Weights of a small GPT-style language model, trained from scratch on English Wikipedia.
Size: 8 layers, width 192, MLP 1152 ReLU, vocabulary 615, 4.96M parameters.
Architecture: LayerNorm before each block, learned positions, biases.
Training: a variant of Muon for these matrices, 7627 steps.
MLP neurons of a small language model. Each row is named by its layer, matrix (up: input weights) and neuron, and shows model dimensions 96-191. Each number is 50 + 12 x the weight over its row's rms, rounded and kept within 0 to 99.
After each neuron's rows, "fires after" lists the tokens most often just before its 100 highest values on Wikipedia text that the model never trained on.

L5.up591:35 49 66 63 51 45 46 61 41 52 59 29 52 27 56 54 74 39 42 31 45 55 62 60 60 41 45 61 58 40 50 40 52 62 49 73 53 59 63 37 51 52 63 54 59 61 56 58 56 68 37 55 72 65 49 57 59 46 48 35 38 54 57 41 41 57 55 58 53 44 50 59 57 45 65 32 40 47 67 36 63 65 61 54 67 48 56 51 45 67 60 34 46 54 53 54
fires after: " be", "ot", " was", "op", " C", " v"

L5.up686:37 55 52 69 49 48 47 53 63 40 67 36 62 26 42 56 56 45 59 39 51 24 46 43 29 59 46 51 35 51 54 52 80 56 52 32 67 47 47 50 31 60 41 48 50 57 44 48 55 39 55 52 60 77 52 45 57 49 44 51 74 34 44 36 39 39 65 43 53 46 37 65 44 55 49 32 54 41 62 44 55 40 50 53 40 59 69 32 63 50 64 38 48 41 47 63
fires after: " m", " G", " th", " g", "p", " t"

L5.up516:42 40 59 25 47 36 61 65 36 50 66 60 49 53 39 44 63 49 69 47 35 70 37 65 35 50 55 37 51 58 58 62 43 49 52 44 61 51 66 43 70 50 41 44 67 50 44 41 38 43 55 24 60 56 52 46 49 46 27 61 40 48 46 49 73 38 57 49 34 43 30 41 55 66 41 41 60 55 69 44 30 40 53 32 49 74 62 82 62 43 40 68 40 61 55 64
fires after: "our", "ur", "al", " for", "re", "el"

L5.up38:52 57 60 51 41 56 64 52 51 41 47 45 46 53 60 46 68 37 56 40 40 57 59 42 58 46 62 21 52 73 47 55 42 42 46 20 53 46 54 49 69 60 63 64 55 39 49 38 53 53 45 56 40 57 60 58 68 34 46 59 37 89 34 43 61 38 66 39 59 50 49 57 73 43 35 30 35 44 53 41 45 52 40 57 51 64 59 48 35 60 46 43 42 43 38 73
fires after: " e", " A", "er", "E"

L5.up960:72 43 49 46 58 18 41 71 52 47 56 33 43 38 45 67 27 53 38 50 46 63 74 65 77 52 46 33 39 54 64 43 57 38 47 57 44 33 59 49 59 54 59 63 75 39 62 49 77 60 65 64 53 43 47 62 38 38 67 41 36 41 45 49 50 36 49 45 80 47 50 49 54 65 30 47 50 47 30 65 62 54 37 39 74 41 47 47 66 43 60 43 56 45 51 61
fires after: "a", "u", "o", "ri", "h"

L5.up518:39 68 61 64 37 40 62 60 35 40 31 23 56 68 34 53 37 32 75 21 82 50 43 64 41 67 61 77 56 41 61 55 50 70 85 57 38 44 64 49 40 27 56 47 46 23 41 41 44 50 58 52 56 29 49 64 38 59 46 52 50 45 43 77 53 60 43 51 57 62 35 33 54 43 43 63 44 35 68 47 37 48 49 58 42 68 63 47 54 50 35 38 42 54 46 51
fires after: " the", "ec", "le", " as", "d"

L5.up714:50 44 33 43 67 24 30 45 67 58 56 44 39 45 48 51 54 39 48 61 50 48 41 57 57 53 44 67 58 56 63 54 38 64 48 38 52 65 55 43 63 43 57 58 32 55 44 67 53 57 66 37 46 42 29 37 68 34 51 43 61 71 59 69 59 60 55 60 69 51 63 27 51 52 36 58 44 32 36 14 56 46 60 47 46 75 64 42 60 41 45 43 37 36 45 19
fires after: " N", " n", "\n", " T", "al", "N"

L5.up839:32 50 28 60 46 49 47 35 61 44 43 52 29 41 27 50 37 57 41 64 53 47 60 54 35 62 35 43 60 45 47 62 49 51 57 51 53 47 52 79 29 49 59 45 55 33 36 48 68 36 27 60 34 58 50 71 45 58 55 29 51 46 27 61 44 35 59 58 42 45 44 42 50 58 61 44 43 43 75 44 43 60 19 65 58 65 60 50 51 50 39 55 27 59 48 42
fires after: "op", "ad", "d", "re", " G"

L5.up764:58 72 60 50 56 62 50 41 72 74 44 68 50 49 20 73 42 65 72 44 40 62 49 48 49 29 39 35 31 53 55 37 39 40 45 55 70 51 30 47 71 38 50 50 65 61 69 56 45 39 46 49 52 43 39 65 46 52 53 72 39 46 51 47 34 52 60 57 40 18 43 50 56 41 74 46 43 47 59 53 46 52 73 78 37 56 58 24 49 34 45 54 40 43 61 55
fires after: "st", "b", "t", "e", "l"

L5.up165:58 40 67 56 59 61 32 61 44 39 47 70 39 64 47 53 62 34 56 74 44 27 50 38 58 92 48 59 44 48 56 46 52 22 29 30 48 53 38 34 33 40 61 54 47 41 66 46 64 45 59 49 64 41 24 36 55 44 47 59 58 69 46 45 41 54 50 50 31 87 46 50 27 70 57 51 65 55 64 59 55 40 37 17 65 61 35 54 64 78 36 25 38 67 63 62
fires after: ",", "ed", "ong", "ing"

L5.up259:47 51 37 55 49 55 32 20 71 64 44 61 22 54 37 54 72 42 48 50 39 35 69 60 33 57 42 59 55 72 60 58 54 45 57 45 29 52 63 28 39 43 41 56 50 60 47 60 53 43 46 38 35 54 36 40 34 45 48 51 40 66 39 54 67 34 33 60 46 67 64 41 41 65 46 56 45 35 26 64 50 43 48 55 33 55 51 55 63 53 65 56 54 67 52 54
fires after: "ot", "ill", "ou", "ort", "ru", "it"

L5.up679:73 50 65 52 32 37 53 35 68 50 61 34 31 33 57 56 64 53 34 41 64 39 39 62 34 54 72 35 36 52 15 60 44 54 68 35 55 35 65 37 49 58 53 57 52 56 63 58 50 45 61 64 58 55 52 30 56 39 35 42 39 46 61 59 66 47 43 40 46 58 66 60 47 39 47 35 42 46 37 65 53 31 76 55 47 64 46 39 29 56 60 59 78 48 48 40
fires after: " |", " ", "3"

L5.up658:25 44 47 39 53 54 64 27 33 52 53 62 43 39 68 70 61 52 46 43 71 61 61 49 65 35 49 24 56 52 65 33 42 47 58 43 71 36 43 28 51 46 29 51 60 45 51 49 60 53 49 47 42 21 32 56 40 48 37 53 40 49 54 58 44 37 54 70 56 49 43 49 48 44 29 33 57 50 55 88 41 43 48 55 33 51 32 54 68 50 29 35 45 53 47 36
fires after: ".", " th", " w", " sh", "4"

L5.up544:61 32 49 35 36 59 40 44 77 39 38 59 41 51 64 59 39 53 44 55 37 64 49 53 28 49 48 61 55 57 57 43 56 57 56 40 40 62 58 37 45 55 48 49 48 36 20 47 76 38 47 50 24 78 30 47 48 21 86 53 66 59 36 54 54 41 38 51 50 41 39 47 45 51 50 45 63 52 52 63 30 86 54 46 58 17 58 58 39 43 62 32 47 30 56 48
fires after: "an", "n", "r", "f", "en", "i"

L5.up207:21 73 55 44 55 41 46 69 53 24 45 57 45 38 69 47 39 57 71 51 52 46 36 44 34 30 57 45 45 31 58 47 46 55 47 53 48 40 30 51 32 31 63 68 37 55 48 26 50 46 58 38 50 63 43 49 52 32 47 38 61 68 24 68 42 41 48 60 83 38 51 40 62 47 29 60 44 49 62 21 51 61 78 54 40 53 50 41 59 66 40 61 51 62 40 47
fires after: "iv", "5", "4", "°", "3", "7"

L5.up233:63 65 52 49 57 62 55 49 52 30 40 52 54 40 31 36 50 58 43 49 21 25 56 72 31 29 52 53 50 38 61 30 56 36 63 49 58 49 62 53 56 40 28 77 54 55 61 69 45 43 45 59 51 71 61 46 49 57 69 54 33 63 42 51 47 54 42 40 50 58 62 52 46 51 48 39 55 45 72 60 57 58 62 62 52 29 44 50 58 46 14 48 32 45 43 55
fires after: "v", " c", " v", " V", "c", " f"

L5.up4:33 54 65 53 61 64 44 54 48 51 50 55 31 50 52 66 50 48 73 34 48 66 52 49 44 46 60 61 58 42 49 44 52 67 30 45 39 68 52 31 47 40 64 63 41 57 51 50 41 60 62 32 54 38 65 36 44 59 58 69 56 71 59 64 61 28 41 58 28 49 43 62 45 62 48 31 61 54 48 39 42 51 43 47 74 65 48 74 40 43 48 29 68 59 40 29
fires after: "r", " pro", "ro", "p"

L5.up334:50 47 52 38 59 63 45 49 41 42 55 55 54 53 48 65 33 55 40 28 50 75 52 70 65 53 81 48 57 59 69 42 58 50 44 58 50 43 41 38 31 46 76 37 34 40 51 47 58 46 63 53 58 56 59 51 27 36 50 48 47 30 48 66 56 34 51 50 44 53 44 51 40 51 36 47 58 53 43 45 24 73 40 40 62 56 87 56 72 54 39 68 44 70 43 31
fires after: "r", "ess", "ent", "o", " cl", "ch"

L5.up654:41 63 31 69 41 48 56 36 48 60 43 47 42 46 41 43 52 63 53 26 54 54 38 46 47 35 35 51 70 28 48 66 41 35 47 62 40 38 49 60 61 62 56 46 52 46 50 46 47 48 70 52 42 63 42 41 51 55 41 60 58 60 62 66 45 50 41 69 48 54 58 27 46 58 40 52 54 30 58 65 50 50 67 44 32 32 35 57 62 57 34 47 59 54 18 34
fires after: "i", "N", "al", " K", "ic", " C"

L5.up501:45 38 57 58 68 39 30 44 63 38 45 30 40 43 46 60 39 47 65 39 61 53 29 55 50 50 44 42 48 56 39 54 66 32 37 42 41 51 39 37 41 61 47 25 69 49 59 55 72 44 55 56 45 58 52 43 51 38 71 46 48 87 59 50 35 37 51 63 56 54 39 39 46 42 43 51 69 57 25 56 60 46 65 62 59 58 45 45 39 59 45 73 66 60 47 37
fires after: " |", "l", "-", "y", " his", " C"

L5.up114:55 30 40 62 60 52 69 50 60 66 50 51 43 16 63 33 58 63 45 50 35 31 77 45 51 63 56 43 52 69 55 50 40 42 45 48 39 55 37 70 53 52 44 67 51 63 51 61 43 25 63 51 68 42 68 60 50 14 41 40 44 54 45 34 50 62 61 42 58 52 48 38 52 52 67 45 50 40 56 37 44 55 65 65 55 43 44 66 40 52 36 34 37 57 34 67
fires after: " ", " e", " m", " o", " ex", "em"

L5.up383:40 31 64 56 44 45 42 65 44 62 61 59 52 42 51 56 63 57 27 39 45 61 35 45 41 49 42 42 59 62 41 53 25 48 56 46 21 40 52 40 25 50 54 44 45 51 40 36 45 53 61 53 62 68 43 55 47 43 28 56 42 50 54 46 26 45 62 67 63 48 53 62 53 43 55 45 39 36 55 33 40 55 69 26 58 49 53 32 66 58 39 64 64 42 44 55
fires after: "i", " He", "a", "ed", "o", "el"

L5.up609:29 59 30 66 45 39 47 56 45 37 68 63 42 57 48 77 55 59 52 49 48 41 28 51 54 57 53 57 43 46 30 73 31 35 59 52 52 53 47 86 43 58 45 65 35 41 37 48 39 28 38 46 61 44 72 40 39 30 42 53 50 63 64 35 46 40 63 70 51 46 57 59 62 45 44 30 58 59 41 50 56 50 50 52 65 39 42 60 49 21 42 35 51 67 52 31
fires after: " pro", "ist", "{", " a", "oc", " c"

L5.up385:11 76 40 53 46 35 48 55 68 62 46 55 57 39 36 48 36 44 59 62 34 52 58 64 58 43 33 54 61 47 44 29 38 50 65 69 52 36 49 52 54 50 33 56 32 33 50 75 57 53 54 59 60 52 68 78 38 56 83 68 43 47 55 46 41 52 57 40 53 67 45 49 63 47 43 35 58 48 53 45 36 59 51 52 30 44 46 59 31 40 48 32 55 46 61 61
fires after: "v", "em", "m", "is", "um", "rom"

L5.up978:41 46 39 43 32 46 38 69 78 50 66 68 62 59 64 51 51 47 55 57 33 42 52 49 53 34 37 63 61 60 31 53 62 50 48 69 50 54 28 43 32 44 46 39 49 19 53 46 35 49 53 71 60 55 36 60 39 64 35 72 44 46 54 39 47 63 37 55 44 50 49 45 62 59 55 45 49 55 43 44 56 48 59 50 45 46 47 45 64 53 51 50 32 66 53 43
fires after: ",", " d", " al", " Al", "ed"

L5.up115:60 44 49 43 47 71 54 26 52 46 50 46 51 60 58 45 33 48 70 37 65 41 47 58 72 51 55 55 51 64 43 51 52 45 43 51 54 31 52 30 26 65 40 30 54 56 61 29 67 33 60 42 63 53 42 68 34 39 41 40 35 53 44 63 40 57 47 75 39 49 63 58 46 33 36 45 60 50 58 52 50 52 27 68 49 48 46 37 34 59 43 79 42 41 44 69
fires after: "y", "h", " B", " sh", " h", "l"

L5.up252:73 39 42 41 36 57 38 43 52 56 53 56 29 33 54 55 60 19 43 28 33 53 52 52 60 27 62 42 55 55 43 39 62 43 29 50 35 53 68 61 22 51 44 43 43 50 38 66 44 46 62 51 35 55 26 68 37 53 39 53 70 39 44 49 44 52 57 75 57 65 72 38 66 28 56 49 43 46 50 37 45 45 53 52 33 43 59 39 52 35 53 43 46 41 55 21
fires after: "s", " W", " S", " w", "w", " s"

L5.up947:32 58 42 52 54 41 41 45 38 51 18 37 33 40 54 49 43 45 45 57 47 30 52 61 64 55 40 46 39 43 25 45 59 43 60 45 42 72 35 48 37 29 56 60 55 61 40 50 53 53 50 55 50 60 53 47 45 38 17 46 40 34 54 41 65 62 55 58 77 54 27 71 36 22 26 45 59 45 63 50 60 61 47 43 56 47 47 69 53 29 46 64 45 34 56 58
fires after: "em", " l", " m", "c", "in", "iv"

L5.up773:50 31 56 43 33 43 60 55 38 56 50 48 48 38 63 58 67 51 64 45 58 53 44 34 48 51 58 61 37 48 49 42 52 39 42 45 52 40 37 42 55 51 61 46 43 70 47 57 58 51 55 65 70 55 40 34 60 46 23 28 41 61 54 67 47 56 48 51 55 54 43 59 61 32 55 37 38 51 31 51 50 35 25 52 58 53 46 48 73 39 31 63 61 41 48 52
fires after: " ", " |", "8", "5", " the"

L5.up1126:45 60 55 45 59 56 49 57 54 40 44 64 47 66 61 56 72 51 46 50 52 54 65 45 58 20 54 34 55 45 49 46 60 43 34 53 44 40 46 34 44 66 54 70 60 40 67 32 63 35 41 65 39 59 62 63 47 39 30 45 48 32 52 61 38 32 50 47 46 31 48 64 49 48 29 46 38 47 72 77 34 72 58 56 36 58 50 45 49 61 39 53 52 62 54 40
fires after: " a", "ent", "u", "a", "i", "th"

L5.up97:35 51 57 69 68 71 40 66 64 52 52 36 58 34 43 49 60 60 45 78 44 41 42 27 38 60 53 46 31 45 56 44 48 20 52 49 32 51 40 46 45 39 61 62 51 43 62 30 62 62 54 44 55 55 43 59 72 46 62 61 55 31 57 45 51 64 65 36 50 52 61 32 47 40 33 52 49 41 45 43 35 62 53 49 40 61 46 52 35 56 53 48 40 65 65 58
fires after: "p", "e", "i", "I", " T"

L5.up110:57 42 38 41 61 69 45 39 63 56 36 67 32 45 39 52 45 45 42 51 33 63 64 39 61 49 62 50 54 52 45 57 36 52 45 16 45 36 48 31 45 39 37 61 65 49 60 42 37 44 60 51 33 51 35 63 55 53 48 63 47 53 51 51 72 47 45 50 45 37 31 72 74 73 46 26 31 49 59 41 61 45 51 57 62 55 42 47 91 71 23 43 54 55 26 24
fires after: "r", "f", "o", "on", " s", " S"

L5.up806:25 49 44 55 35 52 34 51 54 57 56 47 46 38 39 45 70 54 67 35 49 61 57 45 60 40 40 29 47 37 61 34 43 47 68 44 64 55 50 38 32 43 52 63 53 60 62 77 49 48 72 61 56 55 29 50 57 56 66 52 49 71 15 60 47 69 64 48 43 47 57 40 76 63 59 30 34 69 37 44 52 59 58 53 42 34 45 53 46 21 49 37 60 48 60 49
fires after: "st", "th", "b", " st", "ign"

L5.up719:58 29 47 38 45 65 59 55 47 56 36 57 39 45 31 32 46 45 58 43 53 47 64 46 62 37 63 65 32 34 43 59 67 57 29 34 50 38 68 50 48 59 48 64 70 61 70 57 55 43 65 48 49 24 26 39 43 52 41 65 33 41 71 44 71 65 49 35 60 44 44 16 54 68 31 50 50 31 34 43 35 46 50 40 62 53 68 66 62 66 53 48 51 65 47 37
fires after: "\\", " S", " o", " O", "o", " ex"

L5.up1004:49 59 42 78 41 43 53 55 48 56 36 53 32 33 49 58 80 45 75 57 45 63 40 47 69 39 50 42 43 58 54 41 60 72 52 51 39 35 60 50 47 62 35 62 40 70 61 58 53 44 68 56 61 46 51 53 48 68 29 51 58 59 48 62 37 46 44 68 70 48 47 61 37 42 48 32 56 39 34 54 32 39 50 74 47 53 60 49 50 55 47 55 46 09 34 60
fires after: " ", " b", "ed", "b", "n", " be"

L5.up483:36 55 41 34 56 41 63 58 64 50 58 57 50 51 44 55 43 56 60 49 36 59 53 43 45 70 26 71 58 60 41 57 61 71 63 51 51 37 67 49 49 57 68 42 65 33 60 32 62 33 66 27 51 49 59 37 52 38 65 70 64 53 38 44 47 58 61 44 33 64 41 46 53 62 45 28 48 29 60 48 62 46 34 36 50 50 19 56 38 49 68 67 32 50 40 68
fires after: "el", "ill", "il", " h", "im", ","

L5.up340:46 49 41 47 65 68 38 63 41 54 54 43 43 69 50 48 58 42 37 55 36 52 43 60 54 51 45 43 50 31 69 51 40 44 24 43 68 40 64 73 48 52 56 42 55 43 43 43 73 44 38 49 53 63 39 30 50 47 56 57 63 48 60 44 62 40 38 62 54 54 40 27 51 45 38 47 64 33 65 61 52 59 66 48 48 50 44 23 36 42 51 60 64 74 25 52
fires after: "e", "th", "el", "i", "h"

L5.up1137:53 35 62 48 53 54 42 53 55 56 47 46 33 56 37 77 51 52 47 50 46 49 45 44 63 50 53 39 26 37 61 39 40 20 49 50 53 42 69 49 47 46 51 42 56 40 53 73 43 53 43 59 77 54 56 75 42 43 43 40 45 63 72 34 74 32 52 59 54 43 43 66 50 38 42 42 61 34 57 77 55 25 57 44 60 65 59 41 38 55 45 40 59 40 50 46
fires after: " ", "ay", "19", "ear", "p", "art"

L5.up886:61 51 64 53 52 56 55 59 48 58 52 61 35 47 50 71 52 46 47 51 60 52 42 57 39 54 70 35 42 53 66 67 46 51 46 42 55 48 76 40 32 48 45 43 44 39 37 49 68 58 50 48 43 41 58 47 68 38 48 54 22 55 56 23 54 48 62 59 44 40 60 37 52 68 65 48 57 65 33 68 46 64 55 45 45 44 61 31 48 26 63 41 43 48 39 47
fires after: "ur", "w", "c", "s", "t"

L5.up1103:47 27 30 67 45 46 49 63 51 46 36 46 53 27 52 49 59 53 46 48 54 42 60 43 57 65 50 62 54 40 69 40 47 66 68 36 35 33 62 48 33 47 50 51 70 53 45 54 67 25 53 54 48 54 39 26 50 42 49 35 65 23 28 33 46 78 36 35 54 29 51 47 68 55 41 57 50 20 59 41 80 46 41 69 69 49 59 61 38 43 44 55 55 36 68 65
fires after: "an", "s", "m", "on", "im", " M"

L5.up348:60 68 48 53 38 80 38 69 57 37 53 72 35 55 45 43 52 49 32 40 43 56 57 41 42 39 68 48 57 54 59 36 39 48 35 76 35 44 66 56 49 45 65 52 48 67 47 22 56 32 38 53 57 50 47 55 58 34 46 81 49 51 54 41 48 48 49 32 41 49 72 36 26 57 52 48 60 23 40 24 47 53 49 52 41 58 39 71 76 52 43 48 54 70 36 53
fires after: " c", " C", "c", "ir", " comp"